Weights of a small GPT-style language model, trained from scratch on English Wikipedia.
Size: width 576, vocabulary 32768.
Architecture: RMSNorm before each block, learned positions, biases, tied embeddings, normalized queries and keys.
MLP neurons of a small language model. Each row is named by its layer, matrix (up: input weights) and neuron, and shows model dimensions 368-559. Each number is 500 + 50 x the weight over its row's rms, rounded and kept within 0 to 999. Numbers have three digits each.
After each neuron's rows, "fires on" lists the tokens most often at its 100 highest values on Wikipedia text that the model never trained on.

L5.up1830:528471508474577507502592530378442439563448535576448519488458489476466448515472516583423499554542544521488473568511506545479469559603540490473475516500538502559525474499498466481545490505454534451469503576486502532432457440446500425532476508577483487484508518535454504427543489533557508422525523493524549517497448492482527397508403455506595547544444391522582588527481473522552564433427520543404532516471453523525387527523478517477573467496596565478575478466579406524523500557527438540509532465535475417496512508495494503483604484481558510535459459551481516519490522538469452538
fires on: " ", ":", " in", " of", " from"

L5.up1707:580489478441501489480598500558553515582526565561560487526458464496405493559544389469482549585495460477489483461413542497457515556525523466521452596503391462408462541482586524469480558503490590455447471497514432447554496593539388437479483531445539530505519567450491524526482533498457501555466403528566552498474444600453466463483561538516518490461477595511516433576535605500503468313561461612420472502527524497562481443554557433462529469491462501521486557478605560564477526462399535501562540448508408355524508515572416475562434414557488426516424496413444397509435512473514559521
fires on: " ", "–", " (", " |"

L5.up1759:500463576506494397498490537479496599538532519463573585506496523434523501443533504485443504427458478469546493454413410541432479545504491511576502496571505487464573506504592389465510477577456478410454434456516490539430536492515495513476573500514507573466486512532471520459509488484482440520553496522542433500402437485538522460481490528397567541503413518440541491533463514500412476451540498468551398491538572472490582576568514585509513485462476477430404466428489501595504415568454513468504523592477497418488480558414357400538452500515572523555497555524487495445513450542536521484
fires on: ".", ",", " ", "-"

L5.up1389:489452523557473502543421420499458527488547460370540469468394505443526511507576515496582537516447544503395489464410464421580492494485520432483608493547505526620404385495515558541362503445541525519507457412444475475535467479533518475485512521544456409450482455461498416523581600547457522591474468491502517381524422430575452372361549531496488582490472562521494533443448611464457504507500472502448521474530560545515502458587487539593614423552508483532603517455507432563437447474414463577550471568584507464496479450474531457523498462395589476512530538511479408574589564516530436555
fires on: ",", " is"

L5.up513:475414457436463554520601530471473552529482455563421463537481515501426517436431487520475598530479438389598561431421419533450482543569472584526529501526448514521465588519449459477447425521556511425414490583626421439417575525449601551567449442545495512422517446501413518486412417576529483404436468553523471534468470548585541518491478526520571464458464457537509535531496437473402486508552463473480561478603523503495464600466506533462399551488531542493529563478460499528526541537463413462596538549517558452501436490443503416476468477561507542522504516499401445478430467498436472525
fires on: ",", ".", " "

L5.up1546:503492614485554478437547515432407463499506519508422443554514537464498460460424421539459517544494432476467538545468440559580425510433500550583567337532459509529479503389434469497529411604461530532545454501519534428535554402456509518531427504488586477484429416494556465476620461575447418485551520542538490389470535497478545483449504517536481590555547404435451557563520490427466554597490553529461559515506488485455512529536403493507466443503494533496437444533555515574461535509441530508551531519534489464513394383526521536521476491502464393526505560421524510547472478401455427533
fires on: " "

L5.up360:597461424523468552490475507495443490465560598529572524592483524384603547485541517416554507461538537440468506408418534443533549524521496580459493537567520548514470448455512535498495552494480505538592545450448542550618475475452497426580517558429520447442491454560434564518507613480429554506510575484548520392524549500487514539464378556465518520529502417484418511573607582498456477626487498498562520497499521523431507434526516458508514402479572508585524473452513467521535571550545550469515439442567492518534534590388464512541578447483518444453496577544441499535489549504428463463
fires on: " is", ",", " was", " the", " are"

L5.up950:580426507503579550637485446501447458469543566509576455540484535471502449555501620473474479508539534506468490452569539444520439495417504526456507585575496451499408426435522462538561504524536524502516476366434459496482485447556461477455456508441540527506452523550475448523519429492538524427453443440543473555496495476507480428447514593503475453512545553500555461489475525559460502599518568548549510519534583492511495477516493447498529537446538524494515495426413530537527527531431468556499539484558548432480577395579515514571561512456586427542504551481516449468436437523426499529
fires on: "–", "-", "umbo", " "

L5.up117:487486448416468522464457499562558479499530613509512488467463481496450512548546439440564462540472502544469526534524571595454410575537535519386566462585494490419505566575543553520527514497416533494443441474497465494581471456511503456442493505415545585461447479506486452490497512500374461537534516566465523574520481488429466558486548540588520544437488460437549473602406461414579523520551459577576364519487531561494521426507464481390489611482605512488512505495563518524464603466501453537416454407559423489458498453440490508506512560488500454520516522503515504494542521460501502486
fires on: " ", "–"

L5.up1650:431517659483627530590543524467493542468572534491610543434534511513501578574469433476535468585487436548520449596531498490411474541538438509530431538534362590472502535439461447509527513463499486553438480544498567505434507600494428472466497484450458511542525466538425575441578428525498476547498511577592436491512543576493546526495517586517492545462512491553494526479427471471490495529554556522556455473527466434471449516467521507450476583467519527479423496515464445467534519429503510554571479508470522487488429463587537469399542487534479522526480500421494481528601709488378483553
fires on: " in", " with", " to", " on", "'s"

L5.up1783:481478495471498515563394539572444547547515432574474470535433481523441463540524549591539599441530533460417473459479533446452494450410458550394435422516471608503549457571595580477474435583534532532486480593517456471442542464492493451532374425512513411419439491505511544443531486525522551568440456592543488521485569502505542405469568565503480514508542503477435447548619527441531498477449520573558467484403515478381521487471535461492565466499463497547468494541522532542479525532526585474540531621540473520508538522489530448513474463557420451496580448556477384510450476565479447443
fires on: " and", ",", " more", " most", " very", " less"

L5.up37:417487585416501532431571474459625544513501494550475523480434450482427464557516402514537421398497487514529519431549505502505489486443462447418475463537418483447540424524453465493478408610541476517542473515450573513405484519482509427405473538415561466554504575467484465457476515428493471455428519578551449516514458421381496481434414439504439532577500468463567499520506536459507458513581504551452583471512531523490545522510584425484494549536474528502458495665564468509487591567471547638496484557501523526512554539544489595465605480466635492447544537487510494513592538593481568536
fires on: " \"", ":", ".", "-", ".'"

L5.up1841:499569488555599521507433521444429461551547533469544438494508512557495479457472511499435458547482498469459577454446537570567457537522540507563448460430373458508462529531450452459526466511505399453496506473457591506532435486485488492498517605503556501475420513519457497545541483532527583521479516525477416549411449502500563512495470425458514466507532441553552375439511554440479465584548533432439493559604527557454510535516489500574474597527544481470500523486544616505482560539482448433477518511539565448449495570502506470514439532395566473496439555510533517559465572467402487571
fires on: " ", ".", " $"

L5.up1179:470530549421468504547526460567571429512550523528460559559502465471488442489534507420493412498542433512516448559443466508485442515476457461527519495522485496416483538547492428391476533484598446505389522477502429505491521473464526422538463575533527400406558502547519504450543517520516394509450506607550446568468513564564486551498553574539550410457528461494557555581430516487542534497491604478428482498469500448484503526517493583533458486497435523563466497576531525530601427485454470489540480568485515515598526501505480502455565566482539463487489416460469514417534509480419440445
fires on: " of", " in", " |", ":", " scored", " with"

L5.up2008:553454528504548485581510435501439478520562478573548536588446545449466509517490516470426462532463473466506528582416525527458490465467401591504533511440556521543506502472483545513574502513527445600484567423560431411515520567543554495548465532507476548454460442435506579431424446515492533546528535502534578547429496560534510549493524519556516594439499450478382567557496544423371514553578559538537469465577532446434526515457508523518513534470494547520442473459524476492462404472435419462497586475557613395504489487460464457498589462544470513485592515438521403534424553434458501441
fires on: " ", " \"", " $"

L5.up1709:504513474432454397445502487446578537540469568449487434506465554517533495434424526477584508480540423496509539562593554605429391417459550507497599523463595487555531506574522557465398506506564530558433483541505524527495493470506497468518556521441479457501480529588468472528466518472489508447588559472417456506473546453498652489488506543455521469494502507407520528466547385547581491504512594458570488463501512431412474518567543558556399596494631471474465565583540559517501491557508568544494507547516594475445518513559528450512421454547568487505446454446489394383526497545386487561
fires on: " in", " de", " De", " Da", " re", "a"

L5.up1190:513463472518464422573463418591467529526509522486457393474528487537481432492591455484450596498531532560543473486496537590561510447423416487564552488437436407510416521511528487434575483539502512563517552513477554469507423506562589506536496427486543531529480374585516381508544436475464533507505562554499525486517473530561438397562445579499528567507452446503564494543471499515509546476490471543554481435538537572494434592646480536553516484491558554506595509481480575559547498494427487510520457474509579489484459513497526478610450501497519457474542463612532517449564438475531500470
fires on: " ", "–"

L5.up253:492459476482460499573546528484464450495469527581518503501559559454573510487591564414493468529430531485477461515549522515498458477401513551403477441477520433563522468605452474492569505536502457477465549528502513510480535507555561522531590507512505569577540482464502467462490480512558470479495525581571502518540446467485515409547483485406503478467506367442539396512535561531503491437489595483379489478466481459498450488482319405593505553469523429439488458494541541485594484545586472487540543501497492500607470501516542450488465443546563501576550515466402503445406548492503501501
fires on: "|", "\n", " |", ":", " against", " from"

L5.up1215:469456534500510496456537567519574528494551461532380533524500337481510477516439458503598487587591578474495495584574430496476506510434520521506469485460414541475504518457496544500472487587575597464504546448548477507523470523432479497458577419470456470440511444565470512485673510529493408528525641563524409469510527559415544536434427433543499520476559382560531421479514487493507556538498550525489499543464538523522542556564492435446457481456458490496477519472574531500548486575393477565570400476618500482473488539533487425416500445496440423396488549515582529503510480429605469556
fires on: " —", " ", " –"

L5.up906:482533598458455522453420425470505470511544468456515472518591489455510509619513463423544432450512609496518437484530470494488477480580399493541496497483551560548592533470536466448443534491616523494529564476523510415431513552451517448475491537495486551478516462438482514450516544539441458401619610505569499460476565597621437551464482572572519485513511387476446464543524540449510444584479552464523548515418435544449513529538527574446537541549565518499494488475559440484467456514504511515525462561539390519525413533505438507479494459494517394579495422555457530462525552539500512492
fires on: " in", " of", " among", " at", " on"

L5.up1378:435488558513609463492518603512500488595482508516564510525423452436527412479524473503543462546434517511587493434600510419541492499527563506464491482435469511481462468454396478505524483539559567437353603459519488481498502492423564496496482604522483590429375532518480461496475509467548491513624505572615522465482446469489520535400431495469550527459522527597619606464612513539466467478500453559480539541447555495507449479488525499568537435513470480567452561489501479572578508515423509590576463590543389427499534559441494552588566454510546528456451476455576373552544581521494486535
fires on: ",", "|", ":"

L5.up396:594495472480496583537585437591534479452475494552514443502435449514400566511477454509513469474530484534580390445469520374463481563527483436464575505452540390511491600514440483543479539546429467586431509592526467523571484407435411507494457489425539518430434465475524547482426449493594524513465440514482385510582456513478422479484439505492573461430452503468498577455502489477479488423410465528508525461437467538527510476528533465515603430564485423495476480512605538501489505402442477497685508540570457480477437507394524430560503624517524552500473441517467458607520492398567530580
fires on: " ", "201", "200", "\n", "195"

L5.up1485:553602513533474494391487513501557496444536443437526385427518583549537445420577525516434523537469464505502570529511532507499487564472469543512422471517447466559465402550540548536497465495534470543528527468541455450470446503425415531430486539402562448477495503553503455460547522497509509504532532465482409412545440552553424477439480551472522471477500500468503551492539439507456488605516468528442516520428513470505476609476507515543498515490578499537529440459576448467535508550503510472564546500496545474511484515419484366466596499482532427459485435480598569513516499489519494498
fires on: " |", ",", "7", ";", "8"

L5.up1088:419545479527537535549583546599440554492530550517516561441457504428500448436510510541458442544532435554429430458476505405423510467431517464533445510365485616484410448580507440583574436431561511525594592493564455561516482483475539470493496522488507573508448501517555576540475489361598498505447512507536492477478479458585519539526470582499513437520511543559445486515555503569504613563502450503498493496536568455507533460445617506579544448481515499427534456502538483528486485494475421487537408489406500514472492545525433527500542420513494445477523604527550535460587585520549462477
fires on: " |", "|", ":"

L5.up503:527459525458480485489530504415476567530519562490504481477543593482546511455413489429419447433454467373537451546429433505552477528552519539550512430509551404481496517459469416542464555521488531547562419436571555417508427529364520485582515421412603553397506521526472427436610471510419602531458517439464515489466566474542476531489445476488536533494523533494495544492469482487437509469523500550485530524481527598514556564626453427550427442518595580489494431560513478600545403524462462448501482579415468417574431460471516495498483542519628414554483510552538494552456495495476420492
fires on: " "

L5.up1274:426555480461440540553548502453507505403505522462513478506399449536521528532525507519451566546514465541469476551441464558489502509488529487497541508503563533481572509516408520476537513510602517479412480469477525523500522444427411530458519463472481543506510475425419412495462446488541391464444505540514492522491443385504500331501595537475538452483541487492439525544528537424540602421587486443462450523447575462443584628451555559551475445521469531506450512429504618484488466566500529477553518423529495511427416485397517528481535460532554494483481481582465482541439517481548477470
fires on: " ", "–", " +", " (", " −"

L5.up1768:556512454480597539579419431495496498496567479550396460518515586472555462534434456507461424509493527518378475541416476555477442494579515505487485546547457533421514494475539505513439560512477566487457530469511535525437460494497459611453485474525571446502410485515545500390541476499470547649489495545476479472444468470446525540560556559481469521527547542435494544532443502542502603432534488511401414527502492454492492590573565479560543494461574439503545453562447600453446493458548502565520510561454580467564544431506512525497452447485470512488588478555429523482495513470550524522
fires on: " ", "1", " H", "–", ".", "|"

L5.up639:455464473443579595539455440514496441532446450549502529537502507474448542481465536565525508507476539535507474489405489541339484477496567499406578530421464467494533506488559573461487478387508446458431498587499574450493460615487516535386526425515547507497507483547597552520518476502550630569451450471372560564552515507581554496606548477502480527445521516525515537508471358451538432518477535448447534536442501529483500465488496420508495440524502529476487491501551485519564570527511514424375504464539493478458553485593502544474521439518474438450501520516406500506567570486477495543
fires on: ":", ".", "-", "′", "°"

L5.up430:466549433545503508580502520585475431533487479480483471498429525503500538446454479543587530435519508460615448482607590609471487584559545517479522536453478412576501421557520558486578488568480490502352622557515497531397467503493378479544424506457434591468528512522478482457446575420414416459467430552456467420498488539515465449493463499444587503424384492434437499446520540521502536525517503469506523518496509521573539459509460452504457427575481541496409485512468474491499466444509540497638444436501508483503422504452528494461488526539487474597485575540497455480473436409547462554
fires on: " ", "201", "–", "200", "202"

L5.up2120:455558479450512491546474598515516550493533587522491474485491485555396555523533529489533422618570562473515425512566569405504404459437434554433597554436491629493592395480449467460499557456553538553574452489386571492532524564564549435504431522428497463433533480449451522452523540420423505439460526571525435446595543437539549515484539575545557482531560454556513456518536549510516563489478481497482504488487487420582454483545497444478451565524583522451524560514471527582479489559492584447465501497535569510612505572513531441521484513517533464498559538541529515561559538499527453594
fires on: " |", "|", "6", ":", "\n", "-"

L5.up1795:526442468495411571637426492461452451518438530495582451511415485588591449501509486512436502503529461454494558487503503466502545458455514536551452440456425430491389483510635511577490516529539406658523546457525370484506509465502543475518493596597527511509524479481407495536523542542462421468537481462499439507515432512571495458499452519441487488475510410515561504583427591461464518588564313577525476474647472517472500544549444399494560564610433419476492488516487476505461503538463454502502493502504546510528389558443496483555501411559564455506462440412479623577454560560401500442
fires on: " ", " −", ","

L5.up1102:508521537525520514582509498507501586575407630494581599457487570431528441506518501453468457494557470542523554496526474476545604506469536577520558458431395519529535601486481458563538429423437535520528598444532432483451487565446514424474514518488411472499496569513464475531522575560529514550460567502521406476516408486586459553533512463589563564499498477433373519542441555490617592493503409490507469511527478543531524530487491494545511476427527450492496390548540519429455465402474446480583545531569541563557501495486416475559514488420492542537436549450537444495542526573476542443
fires on: " |", "-", "=", "|", " and"

L5.up412:433470430475522477472459539419478445552560439566498529438485508587457525546425523507488486511408545433448540544588513562461506414507516510466512503440534485433500508475518594477476447565454613485473617429514485549339532472525472532551421462486436522545469481507524401525571492475537513492527476457425541483501550461511551607577481469542598363619448488444545544475471438490512560424592437422479535568590436537521426472539496529510602535482525538398415521425488511558498469454479576492514554487503502443489417475451522418483538451563509554504405439406518413503440568505535461541
fires on: " O", " De", " La", " de", " H"

L5.up1409:442582599496483478572433497461432581547486575554494569532525478500516521456478523468538521451503498456585487534452555542495497510536506549475529473509415433527424497514409535488507497525522527525466514503518498446503478539513501495537457499539509475456469526476545452453525518549536517485417516506554476534525499491615492508449477512515618531600517454612441476542534507527462448496404451483503512465546464570475564575550427446494530429586457433468547463553587475447517451611406382421571476521417526370582548444457538406561488473528492606486444519457510487574446484378497456451
fires on: ".", ",", ":", " "

L5.up914:518481420526426566587511536601447500450440527466576507520449522474396560472407448531469411573457508477615513502395586492449509640552532530586495469538540435498481563408433506523550559555484573505458488507477464475499534455568511417466531511438563550489516510547496487457474427475497496547504496546505526485574450453551444449520451452461499479427446566518513446519477510492432493460452502610419521488549525525537467504515415586506494512525525446462455483576495562468412537443505467547520493530465436517531438466471498535544445437596583508413444584484475433526559497487571456556
fires on: " ", "201", "–", "200", "199", "195"

L5.up1003:534420453495464435490516475481429556520602539411538532444462489534514480479490514568530471481521498519532552507492420455531555472655522551484567488576459492525383456561473409452470568552426448512465435553459523421514535395470429584562515503504519451566501533459391494507427399512505504425480439506525515429412518497422496463456537462545526501638597429512500476500471519584417398436519480459467490480477545505420524537536507514505470509536462529541558438557552596485522491524444413406530529398474463417596444571429391456438347466481511449564418556606466407522557510500520475600
fires on: " "

L5.up1525:447574517511545463494473482499519605540545645452486533524482598414466503449560452569494544471488499500498536477549505514463529467502480538481453436501548403499513639438484440435502448526526427512502542489462450472551524523522479517494467415469435574567559517572526475550476506519444467544416535495443475531463495400568540467417496643528492476423456438603452457612500466530476547505502458404608531515598450491507483432479582514489523519463496463411617479531507488523427568485521528453528506397448523519497527603477493377590441402586491474518453502479491506501480477448503525571
fires on: " |", " at", " a", " the", " attended", " by"

L5.up1551:553477538619442542579495435430528550472545527412481562468455492552502462538635582516469493389511576524546491502544489546516531493468412557501550578499413470576445468470532568576405484495471553459489482486487541460490500433504456552542415524500517465499426565458372503461555588453543528513532494515437435495603480497509533400533528439512468508442528468552457404475464542468452491467503555448569501491483532538480494535455525542505492435416561525522564503441560582542520438489531435381548563524389447415482484472409454453550511610541582514530525493505476480581506602557480532533
fires on: ",", " |", ".", " ("

L5.up259:408505358548422406516572559507468475504441628540542463555439526486501629534435592442508429505417456497522555525511491541570487531486482548518499522491565421510530581470451561476518454550530430509481444504407430386611554425478465448513517509511539465549417342487553533372593537362459474426558586487521457511533528504418489490494562548530559461418473504487437555485411490489413397482483493561447500518551500435474505455578413515475526487553438384482506561546522488512487497608519443532568497523564554441587392460454459550467470520553445496653539501482462478544519454485475461502
fires on: " "

L5.up69:465545428525486527456512456549496488547517456473477453394448554520491555395501493545522424515426491429527432552469521491542406496611520509481589497499455496516406520479613501471545592544568502542499428508428584407442548471531454509501552486408580597528526452529489518605578460421492509494486430495536477521536473476475488495496493439483561488421483545501519429471492514516455482449489452455469495573457391530460537607485525453570521475561388473487463524532540415535382508444499586596571495463508616508471538453442458529520519527567512514532472445427414470547449463438470556492
fires on: " ", "–", "|", "\n"

L5.up1002:460580434525502451502599560470482573597489520593540536486500439556525513496439483512483361618465526519536582528472499504573480491511425513466552530441524502582582463498417519465485536488566509489543404415468515473547563485530597487381398499423430601535612457486522474489458412486603557542477540523485440496536547491521428469426464524367482516478404522507514504517473513525478449471547414567487500568521562477476436518512452474499486499511588466500436515469479533518396476578539497502482537473475426523545411440467452541528503490513590512455553520550443509510492531558537463437
fires on: " ", "–", "B", "th", "200"

L5.up1014:510527533533567548467559499498462576521420517500482520562472539570503499448599519506467459534396519523490474448451453505567545545490523501432527500514446522497456530457497542513494516474525535497440554583456446562472623486437513420510532512475472469481584568544537453583421429460546484423440561400488441526548509513552486484457530527537491469550454500556582600528446475469463597524496588536464446465496570493549493557549593462613502487429496439491511533455528519555495542537545469495438381479565430469492444472443493448564428543383450487523449457423526445518604534500538557554
fires on: " ", " |", "198", "–"

L5.up1250:505560444486480391556566478517561538395482516371513543489532506461529573537548521474526459548413371535574551427411435455434502523462499584497476537506603561562485417539440436504377473482514510576472433470505611446410457526541542505527455534537487534513496348495445534418517524441580499561430570518442530474494434522587478436463473488453512495434480496458499486569477550442455524604575485480473485478501528593509483545518432552460507515534434455479499467458498518484607528504463457494466505498594616596538471576440532502555559463468556515535486517607521567516540498500500499460
fires on: " ", "."

L5.up1861:507428524478472430555504541478492635523484562437570533470419482432484456490531597496483466575494455491530413575456536516497407480504594410517468514458382510532441550522527540513543444496569527462490351486565512467515615544545474476594542504494527541502515488576414512538424506481477505510513570529520463452531489502535508504507472437480488508508513599582420465401493599536444490450400515470551456543512598466517496498460545485578579485561538598517543490620564553530554527579514560498508498535498491521493538443547492563450484471506502426552432512442462561532502478439504497526
fires on: " ", "–", " |", "\n", " finished"

L5.up1933:582551458534566479485549499536518569617519369495443451356514559532539518494459426442586488601478491421481489515463501405479459500476438515513467480506489409454470504529518507613475554481446537482471600519444432546457498686538539406429531514428531496458529443487496461527576541547517435623574496536517483593478546451385552485479541590543445494423657487500540456556553570519441535514498520393619539476472444460470542443487551403444551493494477426365506576548502548452528484468507490580516553525538474417595593445472445470524483489463501467565484500584463586514590477518407592535
fires on: " K", " ", "0", "1", "3", "2"

L5.up1808:546512449549561539491413470480526493455452487651507592562588514581533498469485549523537502464440492507570531595557478504406466488396416543517532575515476467512472531490492618453493433463477500532482540419559433546538454481436451426460503448493546479470492516446560468546484556480451531514392490500551409465564508530566508542489566558506553509530459446503487456467527547408535387490430602501404583502454521538463445478458468561491501592449534457511449413556545541454476508512552508517501462506623489571489447528426505497473520582596489504456514525424444468465454609540556507562
fires on: " |", ";", ":", ","

L5.up1196:428545498480454502382471533507587533475516385483574418547463461519583496483463452452528484512589407431539573477520523478548511572514471470414521455587568512466476492516509609615430442554518534384585483439510557529438431562463489459419524454530578508475519619423587534577483514535501601541527535627413395479461461521477587513483478536524510549493442505552521535485538536522533508527447458556480506522485546435422495521501521448576546547445514502447472579588438554545476519526521548499528473544457418496580428506498416544429500533570522438533436438583540594555493531472618541536
fires on: ".", "-", "201"

L5.up458:485544428573491528562433427476466557608511450456517484488571472501495384490520572561474532493558549432506532498483585499543481522429418487544528522456522411528519466449581496482509445497504530496568577498513552508470504529501527547459550471509517607516422475662458578456470435544543469539601510543525479581497542448531493504520514552531561528460454577498521452542534451408480488496534563511412480519502479438458490454507516508464530531464470647474535468503468524527515436497463550491422478516473467479578534543453629599510514493421497490510635595512445564462574435512521408470
fires on: " ", "–", "."

L5.up922:493497485403426551510467455464602506521524518594550481526532431532504486518529462532493475523483514459494536460505438504540459543488472568555450418446478483554508436458482534470478444539506595500510573471593395525489529514470458542524490500507532515460473431499520479432444568514501481454473481498529459520535484451576504445470434575432500527496539429615450544503475513487543514443419441412514497573523560528486503521488459400458525501482532484474554497474539474554411517668497535506554469469591517477623477606566471505487649487487536499549528542537421497494437560513421403595
fires on: ",", ":", " place"

L5.up833:482610431500511513561544498481503549510493437480541454527448359429423450473537526506459415520499511518575423590529545482500508538404540563580468505472638436522554543420431582547528487577561514543462462505460438421565588446537490423529508487402441454509492480461459432495570589506457405553484497504526425597448449452602424488493529518451486463551491515524565568534497467473443564436519475547448548535504479461489432505628502454432449488457485483518458481547546504403502529527425522420510492482477484499514492453524543446518568423517439571493496595474469474555494481571517405466
fires on: " ", " |"

L5.up494:509440555459432537450487462565454456492494580530512507559538528566428462534431509498546476570585416563498465479455563430499474572470513585430497491552411513515510445458508513470426501460533493475538492495463379484532487404498479454461463538424515564450411501496519488408511511547523463411506433510517507509480436496527534420473475437569542522460538605489530542545471522532496472486469440411479467462496467523497390437589556482516499494570548514484536470591512510588416483440527455461570433529440496604518455475451489466557520459489469413503508556466466451607556523520498507492
fires on: " ", "\n", " |", ".", "–"

L5.up1238:578532514485505507485525475571513533491544455479486513537442592583502513433485542529486523543472537524418534530455524409582459488493441540578457427571547496412350562442535513491427467464410522494430394557497529507428568502526507479467505467454496456529517507533494432596554428519524487492493566399471482580501503498514517511549461482569481561558520482457489575441469456541494589594567564494492484552500582444416483469469539452584391602525523588470491534538586509484404566463483531455464490559597485554547468445487526579518456510492438510460497486462505513522588572606452492578
fires on: " ", "201", "202", "198", " |", "200"

L5.up2199:524454518444596446449528626498519486451522507507538451515490399470483658494541420536478468529545505478454485519436518451526390569441482466504507462450595543511472447471478577652502453494537535595555546490531574468446530554490464497444484557569516423602485513592462593532462570473498597485521537469450553568585439483476552591478524517529580495461486470524546496429507493513444438517545424486437472481492544517422542472534460466569534490478487550526555523513565614456502478514535512545408478465514523555575484478485523497454442508459545486406515477485509506484612475568487508484
fires on: " N", " all", " every", " level"

L5.up847:544480462526512500443412500548499439458518489525524504487499549468430583522488520541547530475471469524522505483533450472445508455471522516523477469502516452565463487606589548492451545376536458439443505571561485397491519555550470461491457518451587558496514604570597412456573617508588565535408471497489512496553483447561524426471487553498431427502460465564555392505448492557427433486466536503525435464504511522455440597490482366532549477407499617535454529496367506585530473586529506469483595518502469379491556413493511403462486504565539452485480634480566477550413465586499460512
fires on: ",", "-"

L5.up1396:475454543540514471514626519412485573502524426496526517462574450508490462476482498536447537517447485438485504440547447559448500480497450511487435439444549467494457400533527545559467491563440526453511543449457570489520493432393472522423475497438533508433537454565483383564485463521513415576446394497560488399533534494541505414421545511453592485470546523474557501511496512583515486507429531544555484570479494521430433533436537480452533476529508542549396550585441501521442463590465486377463531506572499542465499424458433455545560460502522438530495458440482501530505552587544527467
fires on: " ", " a", "–", " and", " (", " very"

L5.up323:505511490523505470565383516405579539472599512539492495414347601578426444438474463572475505517481534538497555535440481514529529523509580414593437505483539473529471494535535524499513400467494548495410517530515511510481451558382468488463479493432634473537492329557498454444484575452517477508429523527528408550548472575498490519442494510465418460491545525544398524526498523525555553547408481551518456507491484489409499525529530498472598513472463454519520505508493443518501532505525476484610533488522554530457532464526504491494489457492535557460371485377495505409386484543404419557
fires on: " |", "|", "=", ":", ","

L5.up960:489420491499463442511568527539456459447472552372535481512548418467575450550583483520526417544466525507549504450531458501506566446430487461558478410467503496486407515513478560503506464510541473409463427545476549530594494517512602556547550479436536504418481419469487493404555481436514489548520412495585601438544474461517446438558501497521504454499538498508504530549436544455474563543575532478547436481602523441478448511548466523494493553597540525536483436583522487550510428574418527484450429519506613555497499505485476438468467489456535443538507547432465539533500519417511491397
fires on: " "

L5.up374:378512496462523456568543510578507608465538539430524514484551492477500460458527447504506504566582482558529483480512614511550542557519498459559441489404490458575492501534496519504526457501459569523401525519513434531577514490583443516496539495486548534479406495498554399456506495485437570463454468492494609507490517378515513445509514543460509478497562533447530493559559646441536555512554571556452513473472538510556500488566577487562532514447575507549528472508525488513646424537536409481488456513466441429506495558548539494446532510533513404584518478541548467428529528457545517509
fires on: " ", "-", "'\n", "et"

L5.up2303:519549455420540512502414474558441460600500544499532478425552473546466489481441506445583513453432493427482558546384438558504561537409437565483451467509538545549423478534576466416487450544424459489540529514533535515442427521594513409496527389519507529490510534514512536553454490428481554556668583539545497490464381464545508502398449485433510516539493485481472352554497445548496516517497432553453465518536479497513531496550581518484440459482547434390483496524485514579532491506450474462519535482512502516481453541511514487572368529437476586517445631511478503499484420374527459538
fires on: ".", " Division", " Department", " part", "^{["